{
  "d_mlp": 640,
  "activation": "gelu",
  "norm_place": "pre",
  "positions": "rope",
  "rope_base": 21700.0,
  "rope_fraction": 0.25,
  "init_std_o": 0.00325,
  "init_std_down": 0.0023,
  "schedule": "wsd",
  "decay_fraction": 0.788,
  "decay_shape": "linear",
  "doc_mask": false
}
MLP neurons of a small language model. Each row is named by its layer, matrix (up: input weights; down: output weights) and neuron, and shows model dimensions 0-127. Each number is 500 + 50 x the weight over its row's rms, rounded and kept within 0 to 999. Numbers have three digits each.
After each neuron's rows is what it responds to, as a language model described it from the Wikipedia text at the highest values.

L4.up481:417515462472625498521438529479399469516455501414533497576587506544469548459597432511455452371539531477494561489512444574498487487502546551433466502456655483555432500522395519534560414510462468494427415500476480449422466494391478483485549504498482511537426470452479518459493499534480537525545442443483483501481441580581486505539486485462453510639550518565451425550468588522431496468400
L4.down481:524500527455576481501407574558550511446469442512520505505520563527480499420457520519460572567547483462476471526442498630457476478470506516485542537463482493488597507543463525480552565544596502573521631521561435541481420468512455521442599482560478481598500420561503491465536470503407465482448460529473561467555538435412513470470371585484455513428421480385585542450601507442498500497564
Responds to: Headings and narrative nouns

L4.up323:526479494492538582386455461577434539421467588626453496573473505525449397492483574476454458484445549492506496592535512520555439522545547490516518505514484452430444531471379476484487560467478480615458481443553494500374511480566584417510460488527521497549568475563500484484534578487453433497563487463373505497459433613523425459451517490565458473480539566487458558613542542465575498512478
L4.down323:481503476438432435618527506429514471478447474448521509449390551517472520572530541478528489415492465510451456422455506537476605589473414491494472536523570534497519505511555519497390488497485550461485511457489522518548410468498436518510514497489545511514531519555575442540578434542533533394400534456564474468524631417468648541585444388453506520550498458551490565501576500521500455464532
Responds to: Technical suffixes and "from"

L9.up357:539464527534494488418496568519495502510461466533436395476437484477506515480528491424432426414533439534431489452463519564452474590496578564557463515495514584451418487500469525489447498404486483411538522529501406539508440532544585510469525633431470489551470508480545437435527551543427483426517442485413555505443516504425500466529560601500517401531476460486529492488399479537609423532480
L9.down357:494537523546465482483510534471484441555479425405492452634550515536597451531523418494545539501505487470503521532543516499544424439570537577514371493524412498473499497482632412511454507408482439526399441476596579624471475553517527498528544453525519446548537447497470482463450516447435525493437467474439399529549540574454298487526532541461522502466521538488472541474435543478380565423472
Responds to: Quantities, measures, and extents

L4.up152:459510516439597561544476487532388528448483617484486542519431548524358513531453525417472457454504511495443491444592476566463525524517506519505533603468540525513486497492435538479575551549576424492534411617498473500348486503514417479498432470511438513528449556465401523533558551517474427472558462417581521476450473522440532483542509614488503475567509319564362388546535488514565566560496
L4.down152:461471545488510533446463458428485476489538431531415469498513484534567408547482483438568517566471436518581512489508495464464395475518630491428493529511528579465598386460560475423434380565522517556471420502531512544539618461462536483416515505493468543538495383605558546518496452454546490511583486492548406508560497430510443459551496472468500483577487565425544498459494458548453458540500
Responds to: Numbers after prepositions

L12.up68:534527428494562548496498547644527452441543457461505479480575510456479519513433474504450524469555560530579490530491488470471593511538426528551458466485645395504503508564444486451587511524518476527647513565554480516441463463511529581448503453480583521540499442449463449521480541605484452430464563492373557508453448534536540461533492546459473481456556437538430537494457530431536511514490
L12.down68:525435532490500421480470529462453507553477475495637471554500443428498486558508616447443507486465545412469574497552556466493552539471529601496474544579441543502557566511595450552505450481466400498519490444441523463461584533429466581433529434495520526522520478583430524524533571479469555490486492562490365655560574489441490546468442505564465470521475445441572491508470564476485524471501
Responds to: Word and heading completions

L4.up307:433509474491526533569499436490451467470528516498523538544482455459467554499521542470435432502447508429504410463570534563578496469506473561447497547527509438488475470552504433531502496507408532375498401474495516478580487453511521453496466549511543550507531453523443479450568423507567431497508537573484501467404512546667426445556473507539395448515568569511439451482493562494509561468550
L4.down307:445430472448501541408504489515535487514505586435445457578489556526512496460507482608545484486527508561480546475543410537464473470480557478508525385470510530512513586448452603469526516471508480568605517533485473522485557541461462480588566479467397432500449482515426532553432496567429475574471471451545572439520482516403570609471437485541535442455538501488458494564454425574505407476406
Responds to: Taxonomy colons, Japan mentions

L4.up38:433479507401468494502476492485503633508487479476437502598411485433514488464579499450531457488512437478507470489487544602504527459560519477518476572362473520451542452554467456555534477511496583494472467511557508484562442468511439494458466475533505471521599438534417466506531488575512442490525481497469405448456543471513521476519483561540511446440453583458514546615533483420505477542541
L4.down38:434505514588504440485499492361431449493539523525517453391541482460485544541461598604483572503449500447553542494537410438454447437469518532462581553661526510556431497533547520449475519534493402502421523380510590482551446530447584542498488428513456516443468555480576564518458547500588557492516537499512493582501489491456387458440471554398511529567440404552464461527405452511510534527521
Responds to: Markup and table delimiters

L4.up622:502544604456489545497500522507469505547431552560515546530480519446443475526527542524385492495537438528486434372556484544459499569517449493486463582442552489375441447548447465491475521618541524543472431451545480554456502449576537567449514560574482601413544419632501540475533606535468414460448558452380457458416400558503496493488500434531480495424505479534509411494501482478544482516557
L4.down622:463536478546557477493506468530499528515467437489509453482511514556517505498446545498601532422511507486487567569502578502487536427478532466484525427512496456549445578522575549534557543380495546491508528465458593410569432501436549446531438486464491414554520517451501496462411438495578490518517438519583511475459483500436479528527518592544490497535510466477505626522599573538413550475495
Responds to: Word-ending subword pieces

L4.up449:514516537525515434524476552447462571463476465464481446469468541496541500493490514542540525524495541487535545505442534560525433523530438505473443520492587518378491531477460514508553500563442489455524519396483571536410462446608465521469474565516471545489513499483453457546536490541525458552502556504481496496504500400446536518544473502524442526538547595518487449417549546405532513484519
L4.down449:562547536420495436528495440457585482499602491506456483544510441405457562600477396554430509489552538498483478446527537460495500538474502509572537505463447557543448502538492468374489487401551472561463466538519412534519318498526503475500443451481560555489466540526466520473438429465466538546521547506534471512483476626491548438481478448493407455465475450437579535497535570545509582516525
Responds to: Structured-text name fragments

L12.up189:544404449498468579557465439523515580474487460470513477565444501361521539438564527523446606539512517534594448436491547599502498491458555527409582489517503550450585539530420451542547553562445458449550518516493506493532467387447522471499508481544500448434479622463471554452485409492548481558554589432495432519519460518580460489428464489447573572422484545464443549613525526438587539450456
L12.down189:474434523548533437501457503518510531510505555400418465604516468571499513524465479552457443520569495556498512489502446480496565533493516503488448456465427501522500473478485508540536591458591446468454478532539567494525551605511457489524584506463529558563469460486509530409445497508425570547411471462536422499482492587524358477510469461485378550520539438485476440367461530487497439434487
Responds to: Personal name fragments

L12.up119:490514513461421509454486518469368484498512460501573529561511561531477474470474503523513503535515544530563462499575541485565580490545557455613432507508531521534481457521507524470462543562610467476430473454470389560461499419566544505440570442496464520481424482499544533484559577436541368499502532474384487525491529487506460457476381538472516502589473504460499475504500517476476467506496
L12.down119:609518451515580451553484610416525553492421506579504502447520491494590501543503469520553499554507554501515538428504440588475529504443547493484468549563511471480515507503576477435435507503428503429588507482471584533500483418599441472406529486421526454501504455529532497518497545516449519532597496479438429366464494501458598527525478400479522501558484632444523533451489509396402557461404
Responds to: Repeated rare-name fragments

L12.up178:542480618465479488522525544419539647441491450444495478439515447473505442598531515527459472410438622554567448519516459547502536595470533428596611562485526455436523449414512494524495499459550479493464431474437395452479494515484498465415477580522560495533488558426597512619479503569430422478486439478549529515508420493514526506528422481513452423517431477524412574498478448531479493498587
L12.down178:530539559440530435517587456509506588497554464389490474529571512531468528377471635566551508511487539478464465551464502505494518532424568481484467551457446566496486525541405472435662545436543479499577536558515507523469608546455491519421429472573520446430425531404549548564544553481472491529579477481522536505490484409489480574462489469497479492526537477455548526540538337537520550570534
Responds to: Slot before a country name

L9.up550:489479469505529562441574492488512509435520512502510481522459537486537456514522492506564461510487512522488510438503444574517602502599426491514516559441419526490501511463382482379482528451550512473544477495525489552533487528510517542487516514511433559399458471432556505514486418450524383494547484415394439505337456477556359489478524540502491505505460510474550502497522494466539532418502
L9.down550:540501454457584459557463529497457515479615426388554455533522415591543559551488499418516545479513571537537512551451513501531488516479591565507467416523402539481516406608544531467430422592531500496491468457443550490545370447419511533426541460458606513506508556455555432570464516525524429400414489509547549484532493491555519487545477477509562580394530497510370507532409516456517469504538
Responds to: Mid-word taxonomic name pieces

L12.up289:459517474446482437478466482531483442574487483410409499528477616482592446400513509553497437478548492485536538536515506537518519453477551484433617479507452498453490497461532455454545486491499467467463507490463574444547464456491461443502507533441476513421494542541597535505544540496523426522492417486428582495423507409502495560553517485513551469597391474573494487548452520508471535521480
L12.down289:546418588443539590449454521447493557560549494449594527509443504488546466582546403450518556431527520499563451548477427531543428533480454420484504397498469539482525564525440490497566475538543503486548521526625562539534614442601497491469576427522528487505484448597564574409501527455570514413518473485569447486486551605466420515450546538433430443518527498480593612495464434469477499450573
Responds to: Ordinals and table numbers

L9.up156:575492514486551513492579531426503481506457483483478470473504493420479458476524557596583403486435470490529470413470582508534564649495553522498463518515469551386497457459509447490477509480577494495487502523497534564493450471624527444559417533539416584472493557499424421582494595514562417517480559467505530500500462478461492389522549508478617572531404509500496585484465462443463512565519
L9.down156:498488450488502570547553497453456458469472436540467565548574523569497487531519438461524426548410582546509486518526410490438567431522501424542459524547506523582520485526546618455543504482354487599499525539482499441560421487406532454503449459554541406458526510513461586487524472546565486391542492518422543428531548537489510486467533465465543478602519555467523489537528581513525497523513
Responds to: Table markup and "by"

L12.up38:459559546406536495499437492450489535489465472473522518451516465456447579522539539549464493501552442540491487460528415532439578567646443436396478476508622519505388477523523499447437440546539495441489572436535431541486504500580549509418522570512511611494460452534511489501430550563525483448470576453385571548458416538459592578516482568492515518480508487518510528565495538481479545491532
L12.down38:461455426512465519480545461569458494527430486495429594592495506399509463521569418544565558482494509506507479506493589477477493500456463517659518466556447588557564434446574551601413457424502519549488500560540510448509457554376465418629541408366514430461533547507514491511453509518501523489578500428475448523485502514481446488363511526503444498446522454447566528406509481452504474567569
Responds to: Wiki heading closing equals

L4.up215:498463473468568506462574557422534457493456509538572501451502477494516536475508471420448492552461461485445465426467520591547534540487557536529482519532497483462462412552514506463457529549552519513426565487452491560381508447471617483437410452554517559518497539508517552559621500584543513450443477555397558473330517438418509397524489479466444523508555468497311473489456446433478531472526
L4.down215:508496444411459537509485443568415488574522502471482450435527553512510540586484513633568407449528451420508511461551449470550475384598468499572510547544527431535526505469526543527558518463450444461512509508432476409588394450475491497466615626530467433493504467546411507579428537424502510465555502508497422503533578574466532486529500489492463500517404443526518448514434516497557539586443
Responds to: Hyphens, colons, number values

L9.up634:439512500437553483434521547373494610431472521507393539557440490400449525560517453459529512499449458437403508517551540528488507474370533577511524515501499506546527561488578548517533495522420472483451443462470473495497490567499483458534405511606455621445498537582575549569516506461518427519449404533483490550387486450494474465571499459513456451447460529586526533601517595415555403527552
L9.down634:505477524379527475515625540554474416519495509488453506479443376417520489489530433543562474444477503541521519503512520488507555552454498539555507486460371470486518451422499478553480508531523451558512575480524561605514570531481510420489508507476464476470531536545458528507424592547538454511462434497500542421496522506501535519508474505464511561432455375455482467517575534491446480545587
Responds to: Quantifier opening noun phrase

L4.up136:499425492571466501365524524525546622504514512541555527488504513575453565399499442512482521478452471454544573493513619563478460431490548530502603535515482557531443511568512467423459517587457462575523510497433476433470458510488592540544521579467528531419516506548546432492545526533452409485493505515486527502518494546441457517533353639591537522532473558507376507479527474437551381535511
L4.down136:486557416520467514468472546486469407525465538515506458480497517392502513524507417490439488452457521579481546438505472546455485489487452438512516591476472584591500562468553526495522556486426501509479504408526500505506407504405454474527491539472468552546566517468465511489506525578476477570488489429515566477473467456494513577461588570491481524397565593434538568506557488556563483546429
Responds to: Sentence-initial word starts

L4.up448:552434528475513537622455459560452500484563492444525463470460525567401502528485630486472481449532560498546551520540404417431463572505504505481481571455486586490479513523363471484588477509624517575478405530518585374532485537553516548505493368457489497421515502496487507440475474536495459593554501421521486485399495539475554426499506462608538523451502534538460567519548658497545546434527
L4.down448:476560449511403467519478551442446497496487450451488427586464477516492524479559421445557546490482492497442491433508583589647478562496570513455544492496480458573465504482531515488449429447427505493520516457443422544400388397453516529479530514547572484537543508544505433568609445471493577439391470504464511529600536469416425572519482570513550461596428512440584401533400474498450502530505
Responds to: Mid-word name fragments

L12.up554:501494521534422486368463576374480455468459540495484547472462523415499461545536517505416449502488433515504493484608450604521546595557440530525566541521471571458445472587541502422472437568626477545540485515490438552497512514414589578542516460455488543481546520546577547499584417604610495486562504434521469530554403476409479532520544528417553537467451593496486627537528475511427408488496
L12.down554:520490489448527484514490549582584489478511506445466533501461483569521576446556419518470479539490509544465484507393587492527457483564418544540511490542495455502490533376473411553425489426400510450529492516472498549514381526533612503571439495514507454442463487450414562464479506480411476544570449508365465568473624481459463466493506544507501533562528480489504474455571522449455494599505
Responds to: Word-initial fragment tokens

L9.up598:448517483462598444514545543530371504508444541503448500457503564455486478492501544487489495505449522577478435443438489487479511441510457507530487485548501493510525476498546608464439470542548566422396487522533474499476492434468468610500427537496499475507609444577534459516512550484467501515478532523367536556474459511586499423544506559507487442503447407536594505532531519461553369544587
L9.down598:464520451447481420501634403553441380423484456434379472517453510583499519458563446495580436578477486509618496481509456523489506500573505521523444448478510571549483481602467486560592563516563526536501600513505515489500429514489476510559521422570513502454469492542489525498438451440524504559605578534574527572498535514437588400597475574589573476484572420517633480569495558511460507538530
Responds to: Heading markers and word interiors

L12.up251:421448510555556562455471581507503522479462523505545502445444448453504384507487491509419422477473497558525374581552527614506542525547520447490514544455383536373418499531508487424493532498527439507609412545551477508499504540609587505518549480493468522470504571493555568531647532512499526484508484429485459490482552529501610448518577453511571494509487536575501517490546434461563512454462
L12.down251:478561493508530500547472546546506561491515483621470489497461481531645588514618529507422515521537535505511499548427500562477477441499533485487439416519471502546453498477560576458484497399487414566506510508522527520488506498471442523488528445466518493479499597451450387503486429428564508470433519484488458504532568553453506534457511522581524544579501475546391408490425599448561560519350
Responds to: Mid-word technical suffixes

L4.up235:462450426515511533495432552579417527377509619500505574495494479609485524496497499490481444500486488543523451510467526553495461461541409426440417474491480514502445495452476524470401494554487592532570455604567399475495452504590425550542454497656476507526502536543495567532559410493562389436492467401471530409457500604471533546496553646466495520446495488517524528473505563481579456520454
L4.down235:524490510589594434475487471459490570477460436607496461515438556486485589514501449501458556594509474595515539544552466515463498480523497531561415530523552499474556468573577484537447464524448521467576596465537562508447517559509499483489531447455481539439473474541477430443527529544475571453560525537500440466567542442599490418432479481525484360529536549499400477474535492528500429537556
Responds to: Compound-word first halves

L4.up197:558461522468482505427470579388398627473508469549528600461438455497454585450581536465483503464486477504470521329457548470454537601591503470501507519563485561515493572516543548478547397516570498427460408494451501514373493502483597582482481479549466523510481452446507493431570513469483486548557505561468550467535564545554595455442509442508568556569443512524410464579511466498446400565424
L4.down197:473422592507554543464530530539386471499466517536572525513469503534515549484580499500471491480477536460565394546431433452546476524421439463552425434446525516518442515458531478531523584532573490578545563560568486516519410586575514598514491405504475448480545524556506468509404480444468612529491409504459532540401466474478490525507473507469462447474489561606482452483562548465416546455434
Responds to: Name-internal pieces and hyphens

L9.up99:486504443440524462460476447500526542506471515447525444569467528525493576433522484507420511483553560479490499424490529571519580431494541454445538675552538468556435505544512481409513535525549596462485440608479537461439480438502555481544569608515571446526532496493498579545544485514437506515455446524482500463359434485528502523558541498473492362527545528560329514525485572406513484530438
L9.down99:450468468490532498592490467521525492541503500510562610530550403468462476485537528440513510477524486475549505529546488596511414525440442506519518415360440549503574584474455483515511577430455473524519488420464514410474570454507465582378448497533530543487410545440575531540410518519488598462543534513533546492509532436426580462542502562604388477499552458502532561500567506474606452507506
Responds to: Mid-name word pieces

L9.up179:459422582506434519450484543451484586369357484409530523512469457424414536478546607507475542367518523481437469510449500549556448503570475440460518537553618555448496499485416440535530517549589451463516397470510558522525508561459451553534433551537538530581412507494492529555542529520477485546360506395499459495474539488462537448500408468470487550536509458530571503470544583462496556468553
L9.down179:586379465475578476455560382538465521493512569511439480523469484449545493577582480484564504505553476569549555514460549483519542529463550587457638557571445455482471483539533447456499406469544506482468570550460501501527518498469420452490536443456443476449489478428506506485452546589414512480566515573503482546573466503473523387550504543514564553538561444497528486483485475539525640425499
Responds to: Mid-word name fragments

L12.up287:506470587453406408386523518511472596564474436424470447491597432483385464469449526564564528500492638519494578455585514528532542484580536518426546546410385517439493514480497419431515497377496474485456411461505461576499469527430405486558593545515605465466494494569441525511548459498460461418509409556527505530609482503434494454503509509426521555524530466514412540480414570472521496479478
L12.down287:541443439437478518622495497449475513565479537310508571566514588533566456468518488487417503516487476505561591482474467531503425523508375463488513477473523472530572508449500493632403507502547593485569477513445550466438576507461522440521564481422442518427551531523480374570506503509466546422474480463495459554519535491643420473563469592465498514457512530540496487443419447499578545463576
Responds to: Markdown table separator dashes

L4.up540:453565459531562550503429516464370603414542474546433480485492450541460552477539501504521472464494602513422499463477412602538485440525498497451516558436536443507440498480564466482515503575378517355476426503480496494463532452492378543531540445501447567540509522531487453551544456486559545573584574350442513512516513481498419488587468568505485437529507555558487469539457500540513563496482
L4.down540:475456499418449425457550425508548433462525575454539600540561580403409498431419540533498517470550380570448471519527534442534476524500508425540507465509497497479493565473467535465525481434532452584485556491460395511569207521461534502510397506538472469489429484422448492523452524526483503465486482555427483569473441488459553493507540452479520504480531532478548526415488576433481472589495
Responds to: Relational words after commas

L9.up334:521580557508456512517548555481532472480497530494471508585477466455455544485582587552483435489452518527453562421484514469478501482516502396483463593469457519513539442498467545491588553528486521397479518566576470444454463369543493468503481504560502499529502494428588542530506535546503513542540509464488435572497452479530499453538530425530533504484507545601486583643444486517447499465474
L9.down334:532553471477510484594521567639475478531526536428504518547482534484426415496412539535505501464467472401575448558472439456553469505510490545499519487484504462505480589503472489489517354457392546411516504479483520493524518481513442512439411553607595541485471518467493565535382409532470498470544578532563515496485452535576507534466491541482598583543446461446569590593484547534519452541484
Responds to: Mid-word pieces, table dashes